From a checkpoint of a small transformer trained on Wikipedia.
Architecture: RMSNorm before each block, learned and rotary positions, untied embeddings.
Training: a variant of Adam for these matrices, 695M tokens, 5301 steps.
MLP neurons of a small language model. Each row is named by its layer, matrix (gate and up: input weights) and neuron, and shows model dimensions 80-175. Each number is 500 + 40 x the weight over its row's rms, rounded and kept within 0 to 999. Numbers have three digits each. A neuron's up and down rows have the sign that makes its largest values positive.
A block is one neuron, or neurons of one layer that tend to fire together. Before each block is what it responds to, as a language model described it from the Wikipedia text at the highest values.

Responds to: Multi-digit number continuations. Non-initial pieces of numbers split across tokens, the digits, comma or decimal point after a leading digit, especially in tables: 4|63,427, 8|62, 15.|37.
L2.gate1491:469431522512474529540534550467495514425541483561485583505389424446440496474543494501514551491569525461441494518484520408504497514530540560516468494510425503465514448497506458499472576522568499531506482512511435499486516498530519521546500423507462515439562561592538482557537441459481486541
L2.up1491:441497523555550485507475561534504467473491483581430493466465497486503455579561574524496580526512565498471521433462507510489502518534463526437493455550544456485469517543531420543450490568506516429496437563511514514439512468579524498542455528526390559461487494582487515500494516454460556546

Responds to: Year closing parenthesis. Closing parentheses and "and" right after a year or date, mostly in birth/life-span parentheses and year ranges, such as "(born 1999)", "(1880–1967)", "9 October 2024 and".
L2.gate1640:457434556467503487559487448481547460472512493546490468479482498440458496480480468435424507506484436490492473508414489496554511494533536580577469471537477494478558491514463511403445553509476492515536450460477467549480416490508586448516512408541521461579481524546447558530524402591443490494
L2.up1640:515496509480562487513550525490388413445569479456451502499479518496470498423524533498486466493527526505430488510519496455458509438404387531493549485443492534555472521564472491472540466541507491532531539448494516503425463466467508520537544457472527491540499527480435548555490491486481496483

Responds to: Numeric table cells, years, ordinals. Column separators and minus signs after numbers in sports league tables, plus year completions and ordinal suffixes, e.g. 1960s, 10th, 1918.
L2.gate844:535432518541532510503486502470514503467491443479576528461431508495521585504526524420483494485503566532490529483532495538489529532477487519505492490501455523588508502538518558474566502432489496492599594458499517557443520517476563473489492415450412528442500542520527456461531492492518479505
L2.up844:511487526543485497431530580461533512523523516470479525513535394516460522525560481418500468544510504454562501500512431560418470551515548496493486414515494520536442456415496512503522518523537522477517494498527562536449467555524523543510538486500500503514396516536443575507562445628462511502

Responds to: Mid-name word pieces. Inner or final word pieces of foreign or rare proper names, like Swe-at, Tsing-hua, Sek-kei, Pask-evich, often in lists, tables or infoboxes.
L7.gate65:547472525462523471369549534500503547515473520473544560568494512510521471511457564540582510481504517461598446534424484547433511533496493525514450512506519446513447539512563549498531506474535451463567483519517539468518532531474482513564488473387464608517495576507502563472480498484529484439
L7.up65:525439573501502450505494567474528490486461522477539520514484480507514484536447549461524432453511539449511492512512549575507551432483544559465500479492489529531474523455505533574590448443525514455510458505425480477508574516475499527557542560470586580467476484550568535492515493527570515492
L7.gate69:539515473524530498502513494477477435486485485549510579438506430549516467483406489497449546504534504426498487465509434500456426477556429434478499533507511567525462531475456487418441427452527493430491524504486428466429524558474459446505464525467548488496482511536512501486522549496531442446
L7.up69:493488551497474562449556513500546548495494485423486502577550530453436523444472538516481435584511475439506506504534445449531447483512480406481541480580520475527458468516507456444555491530519427469585482494461541508568551449512449511530507545451509556550492483472513557460450496463450569524
L7.gate115:465388473549471504525528519445435439502554532436468491535475501491463512456517471467551513490413509482601499537467408454510462498509474500539557477563487467493533478521535488485504531454532559467491599513453522472542518383465568453548468473513497535557441507481509524474515499478517473471
L7.up115:484505577540514506525499507493462543534496516411461520501464475489495459513495523450545468521501545398478484549487476445485481500529573473495477523487490434482450506542464516449520550470574363445528430528498436530553443479459463381456465476485533531522484546493528484481513500477449471494
L7.gate202:492475528510458526462478432579558538566495527477485555470433506553476519460506481499516544520469542463508446468498506492451433502481472506492505452516543495592446514568518499501466413425497470443555522475492538504534513521420508448513419552482430476535522482558507536478487496532533501450
L7.up202:513538511520528530501505508534516491556517510465530515501502541543440470515443523500547460528417462393526475508471525554446502515468461499470568491543547507586432538546583523506512505420509441492533454461443539498510525468461471517519520538504468536482425462550460526524458545493525507479
L7.gate221:539566497549531523487530482565523522489535554481523473457544471507472498496445491490500439450501492427523530461507516561497477456490402485484510495494519454603466484550579472524547475495418463493546483483529575495496486503520423548483482506510440556467512574564468558421447504497441489510
L7.up221:509588568475485514452529450550558502414614499471519600529508551539458436512442541492476502522451499381568422413482539495513538510542457448515522480560503499582522517496473483542594483459503465494550519497464516428495530538570397523499505535461435493492519474492495549488503521506472485445
L7.gate250:515501502541507559488511536550508499492562518456455510480463525488502498527520508440467515570498499473493455469428534548549465539486520511466561413470534488562433551566524483546488502501529487438504527528474530521527521533459492471446507494596507542489412468506492498513483506499550527468
L7.up250:510496509512494541509461487545525523505490497457480498470487460519449434466510531443514476544481476419480480470484530555435459500486508434421524435556534476525471485496523461492490476498483490473487484452494534480527530552463482529483502543466436517451445451555483530502552505507537481495
L7.gate480:469598535550512461487519527528511506455488522473479533512453481568459426550487488548563530428491512455512479544488443516459506481555496473490507546529581565524468478515443465508462450473503527485469497440442488447413465426486541458491537527511507526549502475534515538539438503454482482531
L7.up480:530491545516420488463507462420553462540557562504553518430449507458455533562466468480520460527427502438553503560499404526450504501525515501530524524544461423488514525496515497533520457442439506495478493544501460464513511504446543458535445444399503533517450456506506524477438473484480483450
L7.gate840:484549530540485572458507577519467513530497523478489491488516559549441466548517470492483437501426415431506460523525519491462505535425488460496528488517536470529420538525507485522455478511515481528473537447501552484500498478447504468463539498543487491467451447533459444469523555482451496440
L7.up840:491502533488468521474464531583459429555466541486517547491500540555497469582541475551436511525437496503526462480500566501473528538526470525512541490557569455554419487558545516522383471508537493480529521545498550486490496481428544477521511481561471507503517510516448459490473497466456431477
L7.gate974:451512447497507541513429510493486515514568455481519523528554497491580484435480480454466454457522485472497471428400464557576469514415549493545536486548410451560435533523505557545543529515532537465544474551568436475453476550463504542473545563482534500522540444545451581485511525480497468522
L7.up974:527517514537433530482584508586523551446546509554429537514477520515466463518477472474447521484500502498511514545479533544492553505565488541519525532458534501477446413482554496507524576523466438477545468498533476515542477491514496476438447520515513463471519492570531532426487459520511486520
L7.gate987:496473515474509504461454594511507547579466534463462605557427444491536480541466505511475543470562531502552519501458493573483462536517441455536488519431460472504469499456538454571548502466486499444488503573495527458502600519334532434551483473451515526517470543509562549494429494484590450446
L7.up987:546487582456479497477506529496484450538521543450532527494486516478476459460500508436536459527536513475566505510430485559510500516512445460490492447515512494509440545530541551511527522451523446492508471487483523458513498510468490528472514497434527569502470456516494583425485486535534497507
L7.gate1285:522480467446496471516452528498538548510440517536460488544456518498456443474506553510528445481535562491550480477465508494483503536480504559507515541461572436534519587543445482560469436520499501457496510507504537465530539425452528514529542426489500519490411505537512435492444528569516501506
L7.up1285:475481531487517530450497494559483479559410548514484515456497487518477413464461522522508553517430488540483434542405555541384546515466481493536565524457467533467506502516527548523516465523522521473455552465440539535471462460491528430503504470512444492519570502558470439545474420497552457482
L7.gate1465:513528547527528531446525492537460545504534538508494481477517517494477496573407483491534553511477526438528515523408480575441516475490515526495581502484498486577489513557454484578508516490516511519496461553501503477522541565420560559568566548398497563532507455468538524507432469510495461469
L7.up1465:575532488448490466513489546514500502509511556466541503473413484566513429464468515546496459528486552446547479442489531563487472493498413510500526466434505495512390465505550510528516489453488456461473580477432563469452541438540555444534457460487519593452440483569501521518516495540501462446
L7.gate1551:540390505460484530449499480531478506594512544469517498468473569545463540432550566508475467515440462547516508468394480481462484527507550566517520508475525465542502517521580440518507494480497548565485507528532539543527511493519517507493491472499513440521453590475516483435426525540521463475
L7.up1551:412538468459453523561447550500517526508488539485482525468451492458508473530480545500586484412640521469486516516551610498502506460528490507455532525515532498470460510506401496562482441516564414474497462458479520527472461440503520501460515509588429453459546478545487461548520488488529510480
L7.gate1648:525529511515509532534552491540485474479487505459495505476519506568525404466419546459463511503401502444534458496411488512476409458517479533492485519579532536595506479572573511510475473457507466425521490525418508469541466593475524370452501558517473517548515451534479542493560530459447427512
L7.up1648:574539503519446448530459507518555513497543479421495500508532507461417468504488523471528470533452458351550507550475476532423488527436576452525513512501476513538459546489530507537455530542497508475554502480457476464459504454534444494486455507458535518501480477509448557517485550490471475454
L7.gate1659:507527576500482484403445520502515518513444532463499533534506544518469531568502394455519513459495435429556558526431534546445482499501554476500563498532489464549455507498515503429504490361472505486534488545499503497516480496442537491441504528509545531463501561458481520502493471537480502513
L7.up1659:429498508537543512492496509537482507539498602477577544496418492542433561501521490443491479519457463487494531480439457502526504461485483503508498465521557481536488476534529579541460491465513492507588509452513499439512476457472534419528472466540435482519517500486462580582518511495567473451
L7.gate2002:394515479520530506499464451528466472562585518521509505463504481494505504547494498482521501421469458416475446477551603521558498487503534509467500492559527472503525517516548402447469508508460419497525490524525471501498495442465474515436466565527506497537515501494497511462435460493500538445
L7.up2002:509501485557457566589515478543535522552515532444568565442454465572448527485473454492494489504443489419506533460516550460506525521466508466466526507522478488497535537490565462407507411446464403469522482451504479513534444427489414477526481564483469474529472440525438485462490521532462493502

Responds to: List-item separators before names. Separators just before the next entry in a list or table row, usually a name: final and in lists of people, and the | cell marker after Democratic in election tables.
L7.gate96:504454457487461513482486531489500487442555542548534418564511444538489536512478548490536509526609450548513470555498457540505577502528519523507520543455480498446500539463629512519492474502570555476473449468540499495501458494532448546479429519467551468559468463488522548545558510463506540428
L7.up96:427518493513503502490500434500509450464509528512489424484560516496423476516472477553472476496548461511495516553523501465622550456461436468478593477427523476514476514421529415504470547525444537491530478475608495509469445481540469552451533480492482494578481497526535432565542508459460533435
L7.gate147:511497496475454505444529435472487396479580508493513431527484548489495461449506489525420496529441504509477430479548546458571492534445569511499479535440579510408541484469523526513489466516445495473497518503475515488447466497507447449510465458525541450545507489549551433517451550477558541492
L7.up147:469549529484488490545477490424522458460473462550486502475518454507468498472559476557492508409580470551546489522560590490537496480498484493499537430516482549489489538513508480439499513590437508582510521500557467530552521523424417494428546478537495484489478480501479464538509448429535491520
L7.gate270:489561539558565495471521520548462440432594499534528540530467519495467468536431480481490495413528519487449450485489531446503517481514510477545526527493540507506488467591464465451579468451543548548472434479488455510473552559482415456565501555532558546476483492485439549522506504504470478510
L7.up270:446549555483466453495542596583503476535480540423461480462492533490511559485607549467497480533463559505483482498464476474496492562512460545544475580421454471442518492523411510448472502477494513532513506463473526526479582527499464526506494518476544550475460553444454501527551577506461485480
L7.gate282:480462501477548509516534534499488509518569471495455481526448472502512467516441562482550454516447520489535481469518506510545573526488525513569495501528452450542561555532509518510386467495483473501541528495500492497477466443543496481539515450502486498542471455550506548515526480491481520475
L7.up282:489427504506530492517517577525471529523544534498487444481495533400478531569442546579499502553491615503562504498513482455483607477550517571495470468529438534484527499491474486508368479534514482472456460511507475501510528511485503519528428532485487488494425491441432528595479528511478452553
L7.gate398:456540552493528521548514489480476479546404440497509506536499453500468538531516464461483444472561472480490484528465515534474421543508528527566527450494502429496414516518481524466489522506503422467461523509502483506459501483493515455552511459474516465493432496442453485466434528440545497523
L7.up398:451479572517551479467467512476510515533456458473498550417422560526506443470502483496510519562489481562490468504538425475488478518496496487500451451535410550473476530509494526522543527443503468486511494462553433457483533511427529487510585488455522489572506478550419474536506521508526574494
L7.gate416:496484471440537475521532521464430476517578495442455529482443567503430577548448543507498453564473491521532451435512447468530562576494508486450391563456442525493490534442516487483422499527521476495548422571594495544456485495490507493470441563491505494461506495492521511521501418515552506507
L7.up416:556471585502472479529489535509487496493492508460538508502496464427496447451550511456510466491564492483517421438516575521500494505484440554514512515483454501491435480521533520502543470509454476477448439498516505549431523500483430527507497472537530536446570523542455518529505599483529502509
L7.gate509:515524465407464417496469489455517483573529450510480474507473516488406497533545503564480578497473497520410559529479543499484555495477468479452481461528527510484504506415483513412500480506488508577465392500541555499479477534463567450476479582488521506461426466537474461543461454441480492498
L7.up509:477573476498436512489512523487469451526550492476488484531512484479442519530506518473454450446489537479486479497576530490568467530533427506422426445505518495474436528481425463477472470570454522474460403503478529488559524484523470484457411524539455504472505458460487473473520429445535423495
L7.gate603:500532576454444453427486466483541477458485459450460490515469535436538502496504514529490462484582435554414490566517509483474473614476531518488503467466503455473477489465529537436580503560522464571534531541463499560491468513496553522479501494522468486485507550555458462441601471438466464444
L7.up603:453542570505455476486497463467482496489408470445517485500522493478491533471493516512504476543440525568480486496537467542497470555474545434523455539543571544444578475449495482469453489496517508477522496512479495626603539472509509487452515501447475466480520476559502601487540527503516481512
L7.gate1020:494517509506503483504523570477489512484419459502480468533485545518497466417530563578451469461501533465458533474498585482502544559529424506462461523496412381493576500532499472538515485523532499521512448498505517530434470491487451488440485411535553456477515573499510479497561509448432460465
L7.up1020:504480523528508453555445547467498521527512443480517487477531474540499534576505547555549495453421543504551574543574498519510483412457476432517491482434550438478487501497497554526424586474525505534460490503505475492442465484474564487422450504472534524506495551531543532523486505486490497550
L7.gate1076:647433461434536489565515547470433493476538493445473443439461527500490523450546577469504532485533564465450489510520603478466526521473490455452562543533550455520546563514490534538385468596544512496516516504573523458504528507470487463467526506542485506473473512544497554520525540517489492476
L7.up1076:473512468474548472490532495511537454474568543488476478455503501481493536491456502532475470496445486517499500505521454412536573513489466492514477544476543465496443547554490554455507475416526398475425494505514480461481413544571538503462491467487419511505417513495521459501493517480534517492
L7.gate1173:500488529444466496492527514548516525472481473465414498517498508456476495491526562453568547552489506575438546511521482462527460542504537491470519449516525485428442445502549473439507452411529420562470476496460468507534542532488536509487484513502440514457551443543497476463477535507482561540
L7.up1173:425455485464531472452484540509529511635568463495475449500514579580449480456522485514480522480568485512481517490562445560527555485557479481544499563470526523524500592498454524518503468575490506540488516512557508458471442465537481498499519450482470468572427565517440527511508518484480506446
L7.gate1471:494508486477586427422560524534473577486501485523416492463557509563535515559513494531491444425465438514518411530450438484525558481499417552501472465495474525528561530547529512502515497489466518512450529458500493502537528416543513434545448530509518526513461464515507445526389525520488494500
L7.up1471:473476505407478494383535494554459528504564537420496496504489512557532503512507490447486456526549543508513381599452498469540510563546469483548534492419514542528520504471467469430532471487474478506550491502548509472577420511500546413480543496522513542545497544494491542469481483539468469446
L7.gate1581:470466472486522591502506410402521563487591434510515516477468475585549491510489546452524484481451437564520553522539524497505515568534502463387524515520516492486552497512521498455536536515529469516515553477603519511494439506441502514494530516515488501555452515574452471475516475500532492512
L7.up1581:520528548561553487487478509388515586449530496524463515520470446482522539481411478460514475543498507555564481534493491546466465514462424480483437489527527519501504535508557536491531521486479524499492484468515523502519534515537520572523483525465545492529526491464510557503525432535533498523
L7.gate1628:509534552446527389518487442512503422504554401455467490516449492484523508493489531546496447482514541516470534536431575533509563439505475499504491436525517442503523487497432525491494597513518472467539452502559445470566543455545544470493507438535500479493445549478498521570453536486510497487
L7.up1628:534494519376523425564497420570514446568517511469501495451432511485503522501509553525476452508493552521467519522478547465514560445514468491508430441581542498485531514523472523542459533547469452445580474508570513436550527467515517446479457486573486499487485541539484543523461503527445489506
L7.gate1774:539509465455475525598450548468507458399545420465551517526496574541558474531517478511570500521555525444454572610563611502497525506444560499527528485459445407445543523495442534463441561483480479522565417507535496458507434415442526521450465507478439496479505516561517550503461496437520499469
L7.up1774:545490572482499474473510461544498545473414500462549534420495498479497468506495541581520451538506526461538450509575508537411561559458438525463542538543490485579544483559447519433470546431406524490499488493495475534474448459476499514405477497507476508555478468579508502582470499484551529494
L7.gate2026:554480413405505536502486474480463473515510513471507460476434471484452456560451544449524476469499457455583506486522591469599496497463446538471487504463489469497461481499517491546452498487466486481456445548551529479493474471467502540425438446525441526557499495557473528556433455491569487433
L7.up2026:486526554511557551554486468559463520448521515523480476441502526508551503508529519504454478489517432576436545480448440491531597533512561481478515465524485508598551520508485510496498483506515463518521485523536426510529513514519457460488521503550552459507502473502422445551447460494521588471

Responds to: Line-start quotes, table pipes. Opening quote marks at the start of a line before song titles (e.g. "Lighters", "Vortex"), plus table pipes after small numbers like rank 1 or 2.
L3.gate1416:554561532495496493504488463511557511425543488501452421517540474453539508480487611542533451447480519552536524518549545468564497456471468476495439540503454528444515495547504550578528503511433435568529527513513536517494533521471493459486421575556511530454492590499557500511549478445536433472
L3.up1416:636515475485551501556491454493508520549529446519478501502505552538496478548480525543498505483559442521493499484463457585487428547478424540531528512414523569586500515466426472515422486514498541527538505506556515460536509440498461451464485438473488529448531482497520553541484521456496511480
L3.gate1467:478496502362507534539494477564472444463489461464490498493528505452540441525491518539538568504436469484500493490545494516511487532465514489556486562441487490471469463513455536419451475496537512557533497464517496452535512515534435429478443489482437495524530554553538502518535492530480467431
L3.up1467:481472433488587522507530493474532511479531480544510433506515542478524489476401541517454577544468508546524546588485444568537552500555521537503526517448426475576541509561585451539464521485455488432488503489556478557450443468494454480557455505506524531565514528552548460472547481431477485470
L3.gate1595:543481509489476537559491559530527484505454394547519455517559561513521470522469600557511510565560484471452642528496453569483506449470512533538496526466452485478441443465408523446517506445467517531491496492477467527469548443481408535469466454511502534449561477588500507518522472455517467523
L3.up1595:495458465510519587526516476410477479511563535510419483522517505433538558540529522504526469521498482522510479534498491487504438566511445564600595609513498501520531546529470461455424498579530548470518452513454535499480456515481457445550513451498499523479518492499531537460533483395482483440
L3.gate1872:532521442468569526558487513414542572464491469522460562566576598524486459510458573529483480518545435477527509471539454499518532465507518608554585526514505499478498476554439574506538495473558489485467511488575543461504435550517483498496546470442496495463509486541548508487527465447566518487
L3.up1872:420476498469465480524485502448519493523526528509486506467521444458403508494492548598484512499505579549532509525501498572477488478497512489495486495399482441461513439462454460575504524508521571560465416517518470504509483444449447400490509515444486487489534508468513513507475485453508445484

Responds to: Table goals-for numbers. Numbers in mid-row cells of sports league and season tables, mainly the goals-for or goals-against columns (44, 54, 11); weakly, fragments of names in lists.
L7.gate163:561459477442489409427510529494538523470539546446532452521509487441515519489479495468572473529561512494514534475481547559542459486460474479489477511597500462548443499565522525539494404480559537488500463544406496550450491479554433480537547450455481566550470522469566560539469463489475481498
L7.up163:536462489473517518507580564452464459454502568510511538565425507498473521477470488515446573494572438501546504513477446534497494494605472518490508501470493511461503538430557491561513551548493524488475540507433509450480546491448522449433461498523459485467511418524441497459540423460471468536
L7.gate179:512474470528456530523544495441475468503500523455568497529500475464530523492560537568464520487473476537529517455586500481508452506513453478477480499420495446495444491494496457462515520448472471508482511503540593454451444481420514506466500456508469521485487498464561492563542500452517543479
L7.up179:502421462537495445433483554494491501490466472519472507537485458513526449593496462495471542511539487470521505507488488530475532408456528533471542439558541498508486497471516494522471468451508531472497476479398522469458567459473490556531427482442508557443459521570496482476536483581529474508
L7.gate651:482477468447471528516498470503538552517480520486529557511503444488499529505520486452568491504492418496488606506465437541489445529587514435487509468502501483424490536488534484541464452470567479534497495585547494495573445510483488521454461499523469464471498517456538474445471479491536483463
L7.up651:478473493497431551496484470477489537532509479399532536505433437449483556507596472463526524457536470482479562503507483500520535486506575477440538480475493546447560434547462461519520459526568555542526502432412517468488366515465496485437454536567493512564494514493458530581501521542540525620
L7.gate673:445469512542547457510454534514520545498550533448562473567554478512490579512570500527565433540554480540574581555583553452474469516550506450532461474500451518446470427454531492398485468570466579534563584429478501483566456467622407524437554528515503400478464587424505480490538530558492567525
L7.up673:488554518431440518487466533541482485573442508497535495479467461489466498528577564473496569429498429543479539493481553494484500494525493527515484418513531491479495527512472464507450550522538555518489460569527534486502494507476543408518508482595496569437532548488496487509516500484487472509
L7.gate853:466431544464448410513495541486499491536529528515481492489464466450560426535605465518499526543492544551479553592491437469507478454524565491517510453552560457475511512521500482502442532545521502478499563509456493491471490480540500483572478399490474451493429434519504496517521490550509484551
L7.up853:532515428548492494502509511482491495513564511490498529457458472444520440492433477486532454440495420503555490478514460563496443510477530444464516572488468478456444537537432565535485491514517487560444519488546502447477489524409488519557497600545528552495553498540443492510470489513513471549
L7.gate884:476459480537426519476512503496492552567504489533554481537497466586447588537490451464474438585502580467467499568546457525495422570501539495488533508506499507440509533423502517451460409488445505530485452558538496542471528493522489454550477542521540516484546478475549509497513506557433548452
L7.up884:449457497500461464500490468461519596531441489521533496534520395536420520614445471483553448520531516518527586573522422422576446486502486523461470501538565556489481497497499464471533549513426535525435433532407486511453477427504539523481514475489560534448459454432542494507473456538471537492
L7.gate991:470519546528515470495528528447492580446468504529473559519533522540490506489502566480533515499533450539488513526527418594436547501484504499499524487474477487460545524453531470480523546426533558507475477552559529495562511492451499535495539546485557512464482474477528564506475480528539502537
L7.up991:598402521466497506508521516470523446456545470577545463490473526439422564472537542526497518490497520504540440505566570453542520453533531454514509512527543443485549457435493538520490429546504491503578485505483445439461491476447540421515516460505511544514441472483489495451524458484515512472
L7.gate1056:448513481581485516446448514431471508492523500481524440564457481470602523490510558458516485534487515507500463438434455497568479517516482454453519416506516449490435471488495456452513467562550564516514450486485427502468527534535534537518495553522505507455446478502529513522460464497501592528
L7.up1056:538401437496504465536542493482556541462511553476492490480525498508440586516536466557497522475502573515559545471579516468481482466461537517556450574513479525430463522536554504506505487489535572545539496545468566508517425465562475476496489533424501472556458528512528482507546537583530402505
L7.gate1169:496467430465474509427456512493502553535477522463555555545512420502506525536583476445498492511537435458507566529524421472518529496496487498481491465524485429447469525514453475506494458464465521539526501500503561491485389484490535484477536508509519497478566519421460498473431514530504496479
L7.up1169:440441501522505451512470540517411514546431510484513571457450510549554584580483503475510497455484471587497512536530472489508521488563447520466461484462512519486447499550461498524514453516498568565470467498476541561467468448501507525472530483585585477508532564502530510553454464510477530540
L7.gate1178:499542532484534456453454493553504527488446537468583490558435467509522525482472501489551477518570446585537537525495497482512564457534452467445491475415529423576499504547528546503548565438492507495540489500504480543500509526483464525510579502474471530470460578456492486478487493535544505498
L7.up1178:472430467408480522492504508599533547532452560493525586524446490478440508579490532487510512466473472512531471535455530586490464485462447503523506452498475525521395532483484442476568497463500548540552506509511506497541546489538501512555528424473509612497517542475519550435508556553546533467
L7.gate1181:574450509505444454515513418522529465490531468482463472549510486462513488482507508510417495529557539521469526468519471449555492362540485457449435517513530448442538556554485484547569488528524478492485431481433469531489457494560531504444516493594499533539454578463552461491509467482519513462
L7.up1181:453543540504485598451513563531473546521472530499479508538470457577502484510476485440573479505480438545521516524490490493497473556504548430505501446450466468452529483494543422480500575495520567524497544480508530468500465505499480507441519523389519470521476522515524444514534430518553596504
L7.gate1208:521474535476510478467522587525493520475470526505531485516489463526518535528479517513549475460451522474490493553495443478528444497506493463505544515483514535461498496460480430462514516489524534532506548465455567566462410453427527555465488431456518494489492509517553547507506512459472509550
L7.up1208:476443545463510469476421507525480456528437580435501486501462460459485530518513506479458500511525550542486486494465433434494560542514462452510528524483542494480494499484502420548501423536504545538558447517528470491485479484543606406482523433507457521501501493449566501519527521517476486438
L7.gate1387:481544532510548506539487491486513561509480504561625513561515575537456574571461464436496501427563468454462602492509557537539554474520488432552429495421412468427536479448540415506493545489482547515472550487568514585468483548573501534419504522498449433533504524394540498507497421503541448449
L7.up1387:440396433427443528473464549553468459528535494444494548511450470469538517463577515547539510529502453592509522458532530506469514498523522535432479479465404526440538474552495536529553550516489517534475479492516468410516440540520441516568487488520490551446489497488499468467465529516479594514
L7.gate1519:505526456527440507459558506532522537536537512530498472499489555521475564459498489492439518462527495512570479584508532539507529541469482524476484478523501435521475499490462449529498553446472437456544442474533492517434452525508435526443521385476521532520578552532561568471500563482522505540
L7.up1519:564444537488537475447486525449491498417526505479499476499518411511460515504523590510629539446483552465476512479490498453450483484505480437442515498460576562490498423489502532556482407569584612565557536519496507495521488528515513516543473544521535476438422516514482517502572424536518535520
L7.gate1600:528515534523509459381520634524544495500495497542543492508450534543463543549507506500546493495540487472492548578545534465455489575538463410494497455543533470506477439479467437499510515480496558531496474550537504546501568552489563479509608474473504524493490523520470516498582459542514482536
L7.up1600:509474510545507470528512565501490487491461521524562511569535516536529516476584528524443443530504507478493477556512459508457450523489513458493467545509538513549484518575458541546498528460488556499451538434541495512518477546419504566519539505548500552449541534500505504460457515512545535503
L7.gate1790:522490508518537431537541476467434438532512517488568584521475487460466486516440522439446476501571571527501537586528480556498489455531476526495526552538414541493568522476547506498458537498528477547559421584545447522441468555515531489504572473484510464471465542479576543555536458515490474505
L7.up1790:427427508424488451541418542497508551497485547516516455475489512491489573490604528498571499492481439526540552516474524503546466534502540454536437537558531472462473489489472489443499491519528499523545583443483549455515490458480539463456509444524562533478554549482527570491508513534468545516

Responds to: Table header column separators. Pipe or semicolon separators after the second header in wiki tables and lists (Team |, Title;, Player |), plus scattered mid-name word pieces.
L3.gate383:490555537473440478389495467442480508484529475431484557584465470441515493499527593513501462503520490468488545504490538494482499509457525490480445487546470506532475459475463454565550479541498457574483517446499444457487499463493519498576453475499417504464487492533570510426539460552462479525
L3.up383:418534386481529521509450450479530514517493523501423509521567475417514427535524498563473451484501569485494501517556532446448476408492474480449477555495507436514495488567465533565494508549456526477453451487499543521558381394485465476502552491472524523466466507550535549537521524494560527558
L3.gate586:580534445478479543528560455482521536542462531423507550510443486456509460504504547511522439525505556451475507576492537525415501458512508501478472509525488522464531450539497470483521485493476532521555475519442507461508483473499488498464524496418447498419457551487590581575491475513496473443
L3.up586:567565418511462572526487427465454534539522528445523536453441504479536495535516485518424473587476503503497492488533520482545488466498496539425472440536520479435497481470489523497499500531489512488515473482514599487510482458485517517502478466439465490451505453537620586583495514500496491489
L3.gate1140:576406477530561501458499477531511488412499523518526502467493543469491516511570518614495536500488506449433503518469494460475461477440512454530474515492474378515521462510506489497406440485564573475443521523413515448507515492469494511536487506442451516529445502544548472510486491419434504513
L3.up1140:479512506554526511493550480449470472546449580467437573511529483525524549599529482549508501487550481507481545494500526579486515365458462487546562483441437569532524539451440511520446569432544496489488484517482458519499504492516478450426541552516589507540503513523543507497471439509556483490
L3.gate1691:496556520518470440458491498454487538528452425540461567449430515520497432552478533590519479563469479547482517531492451474500458503446469533471498549530422453463505464464422522525439520446532528532508452527508504587482534568491519520509476504485471490545504532556536481509456408486459418513
L3.up1691:460489480577529475487500483478458512498502382506482573451511505565522474512542512520582526491467454627553516522512448508494419513531503479519522456534509516484494466487452458533474498429590513452517493433464511579541559525483395459483448528475517478534497567542571543510426473538470478531